MLP neurons of a small language model. Each row is named by its layer, matrix (up: input weights) and neuron, and shows model dimensions 0-95. Each number is 500 + 50 x the weight over its row's rms, rounded and kept within 0 to 999. Numbers have three digits each.
A block is one neuron, or neurons of one layer that tend to fire together. Before each block is what it responds to, as a language model described it from the Wikipedia text at the highest values.

Responds to: Sentence-opening subject pronoun
L8.up350:503535453478538506377430533392502486526543481529493545502485543489520388517526469554528508504501474427502550391494574437448540567476535553463569558533565545608482587525540485445474407491471524578521482550529513528459468544406487608552515570558487448540485497516527494466450570562534541540

Responds to: Date and sentence endings
L8.up49:550534457459599462479521415430563555509555453605549617446567554470548412548457481448501576470482472521530534474504622424467485534463502479493463479514488492526562560481558493409469612484574487456514442436508447508525563619496500482536491553563477440563568460521405391569542478539539533442

Responds to: Tokens inside structured data
L9.up20:549467422499502469475475520552484421525537536536483509455459495492532475460543335480470521494434448469462480456517498449484477468515479514513545534451626611491568580566506545511514502564418499555457473569528505570533533404508530539462487511559568480540507480538520405494465389444570520457
L9.up129:509480556476441491496568587540524475488508503482463543476489508522524482439544498470525458494530457544463509479576515554471546550379486507482527499515526523528486482542500521482484502582455481471539513531465426489552499459455519486417528496503429516503573578539593494537415418473541471570
L9.up130:425515533469477454464541498512479487467452463426467430503369466583499487490612441639540496485523449480469506511455440513514541492416433496442508546476476613501509502545521558501536455469500505512439445552483496529462505479513573568517507466511551517521625475552600509555439377499541635483
L9.up154:488511520428596613516521468551426535478435469503489567509336601424518476633487489516475569431399454383493520543475513444454525410443485525521474515465540489527415407529535445437415520459487519553525489575516531502424488471465522536504469580475546486588500531592433492477524499504514528536
L9.up336:514536485434502591517514475601435502487408525555529579479527579571525539548515462479455559395474467522563540458469555344569563505494497504465452522464571529458499473559482544501459491482450510545460483481479486445486514419457381534505466522589470577545540506541574535515541424488502534465
L9.up339:546512487465457523570494507467507536475567483494465555504535465445443473458592499455498490403586396414491410496484542500469486491445435567452502486478421572532496491513519573479484609522447473430518422452597493532532480549456473575531459577510505459479442507501501487453433433392543550522
L9.up343:537467513464503424522500449569536552479550557532408514444491525551558493490493453525553497529526422433434508451535501489506522438462532570412518462430499528432485605479493476445433566510435490537493410539527467484427519495454560535578434550634455475484521545604518563614507555460552489538
L9.up378:377558533403572601450488391449494440446576545552457536568500486373517552537435475528503496436529548464550530473531459552461474513505533514451435533505502506478527568466517476481494545509464479567496456643543623538487493580536537515429533504550428431638536465518520498584437509473544594468
L9.up536:452452627464530549498470573539468519488521530480362544500513485489391501450513487533504487530437414363459456544535484469438613486569518552419488535485491500544501405529501502406430517506369477548467486593595491532492502487449541522420455542477541518527481540453544435527460504419540537498
L9.up718:467563553492483487453567465491460452446517575584506407540483456450538536485536487592484515538460432497506499512517508505547547537413443548389437499453547500538522459511508589464510510508415520446447460540552418499539415563419547515466484371584504451505559543667490522562429449515529545607
L9.up749:511481407414478578500451478489438490406503477464486547507519541567472476510585408564527489405571568527543483465508466508452456558499467512480503435539503502389521523503506498432447534542502526547472499502525490499405559438528513430450542503393490543523567465559485472481503524523509579533
L9.up785:515452489556582504561657487508440501453444524490513508476491490559519429371531472509469455454503478471459435401473457553518505589465512414495549507443607515500506496514549510469486520473521490605487475545539461515561459592464509527449446479585468476486512571491510512459441484452546524578
L9.up790:386440445440499548485567501480418505443488510519494496565359559432505572503547435508523514459494517508455432471606624493480591498514413504443423436486451573456478507530528485496487433460402509568469519544486454504457419452398509540477488549494511524571540502567552499563393471510601618502
L9.up800:444491481491479503521548486491521417503450504476472504498538407504406484462558535483523442433566466479528481525575487531541481528455440548406528519467450477515561479490494400543523517508503486470415443521549390549533493561527535447550429445553527509557494496622459448541480526541505510606
L9.up969:481464444505537516500493515538456507459560539507471565574546389565468507514480427472518537427468460572534460584481479497439612429436467433443566524469442478573496544412534574493509434483549492516435494555504465565486463495460501472479512492617439511517531478494541558530390475457559507473
L9.up987:436510543425458425525515494504500460450450537451453583503508491510577476493414456584522468479439343391544415531495508482593502518497437564408473487549563528554585489481515519471519545484414452579461484505541523514479446474441571601466486556518482540501476476528523470550437496535484609452

Responds to: First-name endings
L9.up303:440541487523524456502501543501557437458510563478466522494501451553412509627507454461518544401451540494514421571542494420508607458477587482482528526461625620492426507556502436481493556482476482465479502570597520589548442434406556564558481497495552542508595488502550514542393517385497529550
L9.up329:536539551540503508469466515484573529544486513548440463458564496469498540546514476453578525506549473548533484463534542560489481564518498500492395497511538517565498533563518531468458539526361524487532442508518480353582467455430443548561445509526483445521533469478534476564481587550530522547
L9.up372:427536537469565481442475450514591491589580497529518603509465388501492485569590568480500590542525483488506528402488485424459538512503583489480418557454489501455443585504511506491511402437490502505533494540550609465457456493493488486486517517505498576586548477520519503416391501485506531478
L9.up386:466537413493588441508478502453520422469481443557441411400549510451477541545450540503442488474560469395507490416460433574527462512364458457517581535616539505584412524475542480417546520566552493427517376420573451428454514556546573549512485561532505491547509514570549551552454472554558512485
L9.up439:544574501470496506447504491490549413521524565543514470536525557528435488498464546446594466631566521549584614524526550470490531523493570430503400457523530458534627543599509541511453448544510495528475519567567486513522523559506545479606449518469490513474592574501453558564417518454577459529
L9.up466:428494495483602543502437563467585463477558540527518481450582530444551510524507521547473544441519455539510443408505527564520471472463467431495465484465555456608500544608536568436424450507424503497485446491578610440538498507549484438590412453539490511602461488452515579509503545604507549541
L9.up486:446489480533492488454479549428536476503518487498481559514462540496504468560515520483515564538516418522555520457530538421523468584438625508471538511530528537441517657447507435386550467484602433509541530553400578510586492463441419531599548573528430451581534476518529501505451522489563522502
L9.up672:466438480570477452437444519427623470468469561533576476477498580488570525533566483471465565513451468449538465473541494374595481481512495503483513545468537552545562638483544529477427479532543445535521495545514521506491431440429545595640517591515418563499493497518539461497553559526531590477
L9.up705:541459485501505498432600494418494484476403601491491478456549618558456517455562439508485550453489413558518457554557472532474506502557576428520438528526525491538529494605539437509566407567443500520501464523419546522534479471526499636549492541540472432534580565528482498513476472517487602449
L9.up716:576500571565503425464486523494525487563504513502565605411522493579369458527459507421461554550511478434491494460491459499527503526394590414514524580507511456463619629479522569517483556567507492516492488520574601559513546552483538493507476497508517534507479550536478432409482552460531412487
L9.up751:551549494451505536493399611495567536446503504551443530452417525426445513544512447460449564569517441520491539410531471465497424609503535445495461531431474534502435533577474459503459503537428461413513456502501496543572521461407388417518515571584459495579576483589550573496473475450545538482
L9.up797:484514498454530461449432472457599430459526478507568564521472478550483440471563450564496512497573450474602429528572486446526562537497439463423502482486473581457467593516516462441529509499476484459523517562437641457458453509466514580505509569555526518492522462531443545542515548518519577404
L9.up799:596428528539586442443432510466606508497568509521453552453555503500539527526419546456463483492575483336553476448489494492512458430498491450503497517562484462452518563501518540451496538514496524472513439476555607458412469490503558570492577584564563477507584546503419447500590513565563460574
L9.up954:466476525545498439432475520516598513480524528515544484424583453482444501514616482490540535442548482465566444479542505476548471542433520486554475505529500487574555592488538583481445516468429433404501525501509520445613607478556450494529547578478430478459546472474479452551466497452509460539
L9.up997:533549482479568515533476569474591564619542495548533450440458621463609494549532448610464546521457545466496547538617527467459506537474528462494563526485521465600472644474481467467416483434512500472542464548507417464517458461456527444558542513439487520566471482507459507506481371454580498478
L9.up998:493477557496505521464543488443503564554474558537441573526487519468436482497554488488469519535462476504515498504546491533485639564447529542435448511469431513404433634626476459478555526584478503499548497620544538501480456463512470484522468558545483573486531436535414478498476556483528637444

Responds to: Word-ending pieces, modals
L2.up290:466516481462530462484501481542484478467434493500483517471492533559532543406572535548501493530525620498543448463519448488451547478514493556379455593560547606466514538452520526457444445468378596418500495545483489405485510409528506386498505586461548543499565426438461508435488550496549438506
L2.up442:538411541542551538467558552521459546514405505513525517464567463606543465448563553472485432511586519534510527475551493573498535551534475523483540439513444669446488521416507425527464510514584549497415478464467433424450562475516476474493460485543563505457612481541494463571467545612471474531
L2.up660:531517473512505539544551566547431537649455547487446502607580530520581634530561493494481515479509517594552508486493491555451465399557500497635504545467456472525573465508490553593500525492539593490565568438507515453497569458469492492549534499499493511485516586485490462511571582520411550559
L2.up885:501545534478571439476439507538479520476424486499505486501457491503437550587563558477462495519442519471510476500443504523481477517405484470472419550520443536466489455463512492398542473544412570450495517515547519514438552491566381307488538514520526451550490465454476496463486577518530480446

Responds to: Word-completing final pieces
L8.up38:512545449483517484465486402529557553524496509532513595440506540559570426534467411546456541552507463484471536483472620354439454470429549500467439428525550479538493612490587468453451505488469518539428432561491453521510578470423500544595426583495442517556605519614521400474445500422531551497

Responds to: Post-subject auxiliaries, pronoun subjects
L8.up644:524470525527574500482520512450532574531505431596508579497418604488425387514427474518484441556473479489582518459492551414481553453547508564504422443512553517480431546535543589476403515542459625492526495556539544420462506501519472512465512618514449476609488456551605464535482509538575528513

Responds to: Preposition "for" and fragments
L2.up176:486608471481494581528534548508487559543487576515496546579501527442499536435485436524465532497405481527537467537515479448637481493493486545447489484581472501548535460541515512455424496512508502432533505644496493478554517484506496561543510457464503596533537548571493593510485556457529543468
L2.up191:494420545546492495517438477453486568406445440608476530395501524512475545523473456584461503471562570484473489511447472522472451608565454534441508499505464564501416557548506441580507512450419553541565485433491474454437563587542546524393540473541499488486458426487551525446497483562536567534
L2.up328:548469574550500584456396526480531601474511509581554558402544547510580514507536510545429516503474502436445463435481520497518342493528515567427452539509449493517490599565522603417497503448385523519570454430486458526574472579516577565552451540567524520590524543495495509448487540582509535497
L2.up538:525460490524587580471403428426554631496555467522532525480587562553514527512552490486416511521486517447474502412477602382571415498546516546467469452495449501463517525506511614445494555481440530565582414488477428438523461532526522592518515488525457445507470538537450448452567567494444469523

Responds to: Phrase-opening function words
L8.up533:599478502489619522509549505571594469523468559565431544550547515387426524476562482487446538639505462505527493454484491477504559527437580455471532449530466447432534479528499454472434496478505426439513482540550397494338567588539490498489466593551490453524576585520525535550455437426484527606

Responds to: Word-final suffix pieces
L2.up575:525565496464543437439426561406504524426569435562480460433494454559543511523507511513499507484579516537556552429515540502491409473444465395463525584497461569539428576503520504463446486553498502479539483537503636493442525472532557522504421550406461523572446504499536532531463607535558442456
L2.up811:532449418455525503527382595409529539498533434547554488429490552533535529544437525511471528412550392501540459435509597506543387467413449416561542558556586488545497546554526618567473445541540559465503533551551575495481541372492518476473551484482548608510417479495548509543482553498587493502
L2.up870:482537518504538605479482525644508489558475497574474495514497527459561513567442503491471488533479594533529603489477529514599522444536469515525465574497548528433522507445558523452479463518557480566512496567594456514585510462467476459471596648517507489491553530510518505631527462514528577621
L2.up988:525501507506537480496521498551542557561592415564542584492531556477503508561466478506512471614580533501521471539523570496516523491553499441587496570452515519516502554506538515524528524546513586528582510516565616526532505542600579458546517591478454417549505447489568524580557469541510508556

Responds to: Word-final suffix pieces
L2.up228:560455523447599397439488530468510448539487498516530454476558445508606462453560528536552579469562513482543446561526441528521584527488517470535446505543534510486445556487590494519519560472524555498465505532530484447463510411474592514497425492429454567391525554512479497527444454506482489499
L2.up378:536417460532492525521385517391497546546482444523528538453478540540496452627505505468475471484596511482568485457554565554513480536469470528460475559538539541540545514482526481560394431591528548475480506547535521512484582478542588442507554512515604497579527473525608481594458538474497549538
L2.up707:541480469483534544504601522475520436495546533542552517527574449443508392490543476520468602510471478511457456560520513519450427581601447504512474519572616501549429552494552595499493590486502362529509494472538496451577451437456468563528526527421420479438531532504527450632530472542516555475
L2.up859:432470449455477387495541522455558409523587433505433498502545465560612419458451521536509529527584544562484507575482463541450478503483464506495488573477538504570437497476557499455511528463512498513525479500485537539508539438451591485567505495429498513475557471449463508586434450435506553524

Responds to: Time-period and category nouns
L2.up142:453503512474440511608518503525479509437528539534520463519493517599475431478478471498493590515590607512493571509511493486533546496549525501508526437433543405539452472542507442505557490444564523521433543515509492562502471605536526474587579476535509492598515482577576452458504421495517532530
L2.up405:472604500531544490512523489548598537539539515578518399504548543357573577490493481540491496467518595551510519476458523451454370509436414577432440488470498579461481649496539540479499605390485462459455447551508453438482546449494508539486512419579451479584543474548473498522510519547553486579
L2.up698:534478524520556512515531579526578597484525511488562537567511554492490504499461481509512545541483558566504547576486526518628546519557555534553501598525540550520527483569595497521550516572522539542491563512538529568513503540514541551599563557560470524567476528558571548537629541553510529538
L2.up776:468514494450512546539443447487479499483548553506514546445479475524495552436545516516462506521425472425501471397524622458501420520382489450444443461472513460544559644501504568441598529468374477441508505486596482473536423572504499514471479545586470561638538580602579463515529599510583462505

Responds to: Table header separators
L2.up36:524514483556512401517522455446468490547485501541573553489429441631526494532642527536492503566484477520556496552463522509456476503483411493524522553511473580567619469442487496504505555528369569480511448471525526536473509445553545466532610481499547474587499445443516548453497563565546531461
L2.up202:495513496569456403548498511351541501597544502536536527553512498533505487542557539501461446626495433504525510572509525526517464468554507438527561498438511493554586484510519459524528510526533605497477469444542511494553534507532536492550527452478452491627470479484574492461469512541437458496
L2.up387:531527479506485475497445480506559495523523451582542674532525534437465448533589493467482542571541575471545424473550531484446499521553513528497425574541485469434453497491510602441546543506416528474498496568483486501493500559548470550540427494486423457478472534455378450500404546513502508473
L2.up413:510508471521557395480482481456589579513567452527645531522526484529525466451461513503425514575476426506457496490565495459491456580507477543430504579551563558541568535523487481471466422546425545540423465596531495530442452455547510550544569493478532400524507451508542536405479550532545479418

Responds to: Proper-name final pieces
L9.up74:569569389459494447462482586514527502456505508522439507389491499422548541450536476451573505482507486498520513433469494419451502452485561408535437495519595499524560521567560566494516444521419466564512448453500496493534527438530397480533503536529462559479437446464530481430490488476571487447
L9.up99:478585500466488507526463642440536592566422471482378452410487500447480505532600451436516557492461422486524447535523528488550471506500476417451469457577499520512514547563568569490509503578447514408397471493532546471505541481458481477576463554533570466499538443551512491548389455584582505533
L9.up204:469555477464454428498510476514544466589402524522453547504410535565539545468465507442530421529503490455568496486517535436506532423441504495536521518527542471536582582562562514467433594517437492480499418562590559523434571558425493591565405646504484534446483553535368534455513447454541425465
L9.up222:484459613560600478461520486507548535531537530563386500499429434452554464529570480422545451455562476510555485475485591551546521503480461477424506563482623513494504593512536421475426501437443508434493482469545516511610517452449544469503564594497545511489500500500441456408485526549582561389
L9.up227:485542443491536466519548402371508462538513492609522488462507476459548485584542508539554443591554432508502639470547510477478488500454588516446454448511540510524433558538488459456493542554413501472458497510495580462610549519468363508530501498452449442477511499489588489494525471532516432567
L9.up262:467544483536505448529519526454462470600441555515484540483419470531466451508540501491480470523569488487465456404415528560520471567419475492471495512458579492469577557468494464480499560477477552442465444533525579485529450456441550545497494611560538542538575501500512480522475491494495641530
L9.up286:553528520464474493530471572504497479623548651521435504446500582479475420433501506535573454494562518529433500502428504440535478609534557476436495476505574505382469528512506428467479459504472490511532554542499477566486529486501462577528496532478446466520615442486521539389470568467496475373
L9.up340:495484417462455449484547494533550560509425520515427494528540431445623445512565514518569521516592531520527517516432472455502581488518622474501442583580522519510466528488537546451488495475458502583483444563503579530571556478456437555479505478514477438508538560470499464483470425424520537465
L9.up432:450535531523500500458521546446541579461479542527400506384425450473514435409472508454464528511518517474549434466546589524516479485487514483475445532519495482576498642533557620531471471494462518542419400425474546440620674435414550599536573494503435395531520513500548521568496539460565586382
L9.up657:519517460510550486502418531374503531530523505528420484433564523454519433551478538549456499445464413379570485448486580465532525588499549499480491581569547477480468585556538511458555501531514530461570496546543455505536526543431543581514543504467495397510490465517534394445482569594551579533
L9.up669:510570401481486440533472568426542479528550454510439562476432443522555540483503482551564421479606440478452527414513576465524514565510592541431509492578553497561575606533550490560509491531461465524475429451514550510524429433500463632518516542537463484503453488482609481468421523586509497501
L9.up693:547467433532499494500497519463528435509487499606477522483470430447494462505512547459534512488479563545508491410630510495546517444454556546497442522441615522412540592481519496528465510503450502617479521506503484454587450479485430442489498402551537480493611527536519433410491531475553584488
L9.up824:478493484389618539562575588463520408505545471511470481451490457531556539468467542470522479458514420462497495439483653491433520578469469460495479518510533492580526584561539548493483606522538512496524453529659591392552493486534494566595530487461510488547515470526567425496553580432527567600
L9.up853:505462490483518473474511428475547557565464477526449451416431531483471426527497520432492453535568466480527490443431547554438515486451478528482450478512621554510510570543511543460498513471540533513512428521526558474563539423521548495450517540453457530518514515555555549484401454466546520449
L9.up931:510453436466545492544554484502503469449529475567458518570515451628555496416521494435570532499574513483468457460462590516471452542486569497482433500538557518505501614487508607409494462499464539555517506539585544524469488471427511570509512512477557496544554465507565437520571562443544433509
L9.up959:502510495547502454429520497523484429501469497556511491478472540490503486527590470413510506450519441459410431434423569566459502613501401605548506535499636502589598552509501584481493530509477491549455481537492513475504509437420587509474478628474529593503479458519518495519493532456514597499

Responds to: Infinitive "to" after verbs
L9.up210:520467545435515478418492457476598584511509562500448521440443435398472498561482535478460644650456501463542521515552491486477567449474536490495464510642475548475447477447518462452484476510478506515484481507485511464554576540550455511490434504427550378519418497504553507504562623501499544381
L9.up239:454482400505473455413577564535524370553504525611538573514451585493574461503500456594533488473392503429530424551559448533528571413560529485495514531499431440444474541511589516471494413411517468435494485622573507500444448558513488502461421511537503475512525446505443545528483519594513524569
L9.up287:574558466502436451493416405555519502457373561504510619469494527442512531483553500448537442578415462510458520472476564414464573419425471436512431405452556541427583495563546476454464444521451444526563481638522568467464493460426507574498472534487514536492449588525443576520444539489556489437
L9.up296:551560570615518479483547431535467519559447569507481586454535510479520503529529416550466519498466434506540483499579519514440457567486549573532459460446498486459588548493451443531465544409425441443465506534494420511561474543572445509536382575546552493492505545524464469558491467499486582493
L9.up353:607464470518487548450559454520574558500473540493528469491522548422447510588611495552539643490536565499476471482610489529568560467423604495541548417513555451517538510588536461442494494527422446530476514503509491528508528519579427424594395536504522429530467532534466530585599475497468502442
L9.up362:547581434510598496462546492477498538580463627522534530493536522555566529547427406480420520566496439399459498475497565538611509505526628453493485515502511432497532579535547509474481516521509387429384464557583577540544434577522438532517417531593552427448449546554473470500495501560507538524
L9.up431:627466544511498493459438599497572501514488521520500480428549402479513478484576531439502545571464436569495547451553622414540569425469517535497535396537534490584457526508476496472532547502396482473460494476563514495501445476495443490441449494454521445447533479517463529599497372487463499531
L9.up452:515521473483457500425495501590523498571571583546500524529394430481534441554603355474498512458476479423523552500484449461562532519497546480504417442403502451483482501458528432413548460425428504539483501587547590519459457434530488490452528655543518540525499507557522522488506520543535536474
L9.up453:573490529472448406406499575498525532588573441481532493591497569511560414489547466490541498473543507426561507490475591405520526548555549566435480499406556563466524547517535432456479462471501521477519540580448550464499557558457536562538555552488491442546549532458418539588498570439511548551
L9.up460:546509419527453429419468492517476517470575516552557526469502473499512500557544481452546464503487518489605579484451530443459579518524507455483438481503514519459605521357579553490484487513432478546518471492485479444502503425538471476521517613531493554575533577475508535499497452500534473392
L9.up510:567567587554504530550462442458534544518505508543556536488521488469505503626579532491493577570450493493521507441560511450463554502458502571493433478538415506394587438466519406422548509497410499479583449462463510510521488551523499495594441505397513373596556561496536512538418522534518431510
L9.up556:523541562446470445452527483456505443491495553495481429447466484420516499500454444514478445474466549529489462635541520486584483476520519512471500487528472508550570495552595353519525539463495491483436476563487569525536500546543446491597383528485485483470518574472480475560449507417526494460
L9.up835:596524446431493450445486518499546499564447482486400517537525502428609498422599506535458488498472453442522483523446559471502554562555594566474467488602570502437532593462523477510500372490451505514527454595471596492535514529540487571553568643538561508578470568523474533441438517514519553404
L9.up934:450558460545495527465469459522573548600582659552501498490459543470518564536510479510475496538598500471514422412522503516525490483528493456526496472564463512474532554584500592463481472462484425459491433540471479462537458560541455540486458526483476398502568590478509474521560596411482471468
L9.up965:566498519545569476497573382565499492515554477507595647466523425491643376545559567461509487552462508466484507566523496501496593482483463513474497538574481486507575485442547434476494523533514461599563426589492485501432428495495401537527457515492498466506476537499469491499422519481532475513
L9.up966:589478480429531469455538504490497495564525561517531554472504629478563545401498517483469458530467538574489532367523546513476468504523556504532421526517541480479583563510503478486466632443469440456530434535483351497479538542544491462474402471490489499500523514608396500509517448444523567553

Responds to: Digits inside table numbers
L8.up980:474493462453568509474478521444446490424471457553475502438550584484484400435523477497485442464533529440520512352536522577499518510409478513420495539546585568527511454536557520467444468537562526528417391435559556446591498455406564420506537477544436484568493462473550457521445469518587520570

Responds to: Sentence-subject pronouns before verbs
L9.up105:501450545546545438437555504474537576489520523488476512412550460551540400542512503515516566446468503502546496494473535523552409451469452531527559503508474563507519558465523571520397492502483522567509414564474619522536446461556560487430450542525457385485583538492378541575522529551487539486
L9.up116:528471497497637644460492538510535491502514488532375512533484570564485565620412541487496542434469442488510601478541546410557533480428584534503451475473436561469496482465488500457548518516471485531474512520528471449512491471540425529494486473519493513573574490507421485540461391533510516421
L9.up128:532453459498480567487541499532506527542541556510426457537479565432530524511436448463566549524475563476415521417444470416507514474511612513492516511453564520427463505483499487486481464481498482542449456443434426501444441496503451462466545463544496512617487558538525435534481481505470526499
L9.up185:474496499513544380476489444471465497573650492525473496448452546527508474509580421557449475513473527381520599582558492495443405533464482460466540484624579556511545613480493384435494471514505482485454433512546550441532428463503516596553553541489475479497497514603460460585499534475531499553
L9.up246:499526484479538464511539492413508479611486528570492533529521437485485408523513479578496566485380499418575491513504514455539570623443521464456551506556420542435468460565515475521515403499578436522423491570506535531538584564521375515521515602603453391631447583536504489508498448549507541482
L9.up310:499560381507541590474530332492585520492483514474507538486553511541433591516492466510491553534436468433521552480483498496541602469453531495538514449480546467563519553530541444468411471476587463473484440481504456458547481599509418566531525472446533571541491613536420471589506500476516445480
L9.up327:514506496438581497449517370549464551426496484528559516544555525501514507533528447413492536480499434463414517513527630497459447469456484538486522448586533483518571435546531548452440439509464447528509486507532478526513539512460455464611608560571457508602468510498485448583513470573508550483
L9.up335:469480530549463493507561490415598518522436572440503556526573419494595443495643481452602512492500459506547438598556529509547468471485447500492553512528490477469556577493546564490429543491466514520475439582538449547508556475455575462503523511514517466493459468438423486520492458589532616413
L9.up349:530490431490510572455515498503664488430514500556410501553536540494466581549393515515540486521443464476445569517502417489461511402489504533521431472497613541443473555489505495461450488493485475460467416486487423473478549462489516561538554525493491497594502492450555484509533556454594486579
L9.up368:528475550519556397499623465449456524544488527517516503442469487564541426522547415541546542481511443474530551530550466455505435461431512456532537470539518474489612514474498445523539458537563469557434433558487428431515526419503429563509442578605499490468557560541473467545489551465487552545
L9.up474:586452393540462509473379521544535475508580571541306474425541542530455518569547468544459487541470465444618506496502536401487483503477508526514486508493474450486446454528508432436491562540504537457500447566528535441495466524530510583511535532500544414505497482533478415559478625440492577557
L9.up666:513563460498482572548519508452466516537517480569436470498484433501504512503483532497503527520473462512574579463479548444522459415456516427530547485551473528454606543515503458490578557587561443586449498479451442483567438489495477520537527513593446523591541577513530432488509470517543492503
L9.up700:450468481515513421427541471524521392600582544598512498466473518374536504511652495520481493511496478391470540522430504564520486445467501602496564528529442545482483529515470473508477572502507512469486487527534485489590487454541514572500529514491492451435531484562545483544474551422511628522
L9.up704:547473433482557507413571515605519443513560471544427477520389576500463510531520456494450598478498522490533486531558483502518523467385531460508458449532537564426558571524500411487423558601536488423417473505523535554458495392520529510519583521560526482559536486540431452545410524392514595364
L9.up714:404452485497531545503616431550503543482582501506449536524400423532535513526491505472594470480481442442587470451540540395511537456482458486472440491466424529432506419480511456505394492463558463545543388548469462516479503450541551524554486478637433476605539527496480585591534420459561535564
L9.up773:441464523493569436484499458497529556530485462530473446476466564501431421586626452510524604462438503460531482543446550494409508482523486549551468513592516542557548481499537539476489387421427512512521496508477556490475529417548463491467549509520459533479523552515361461520450501542537587466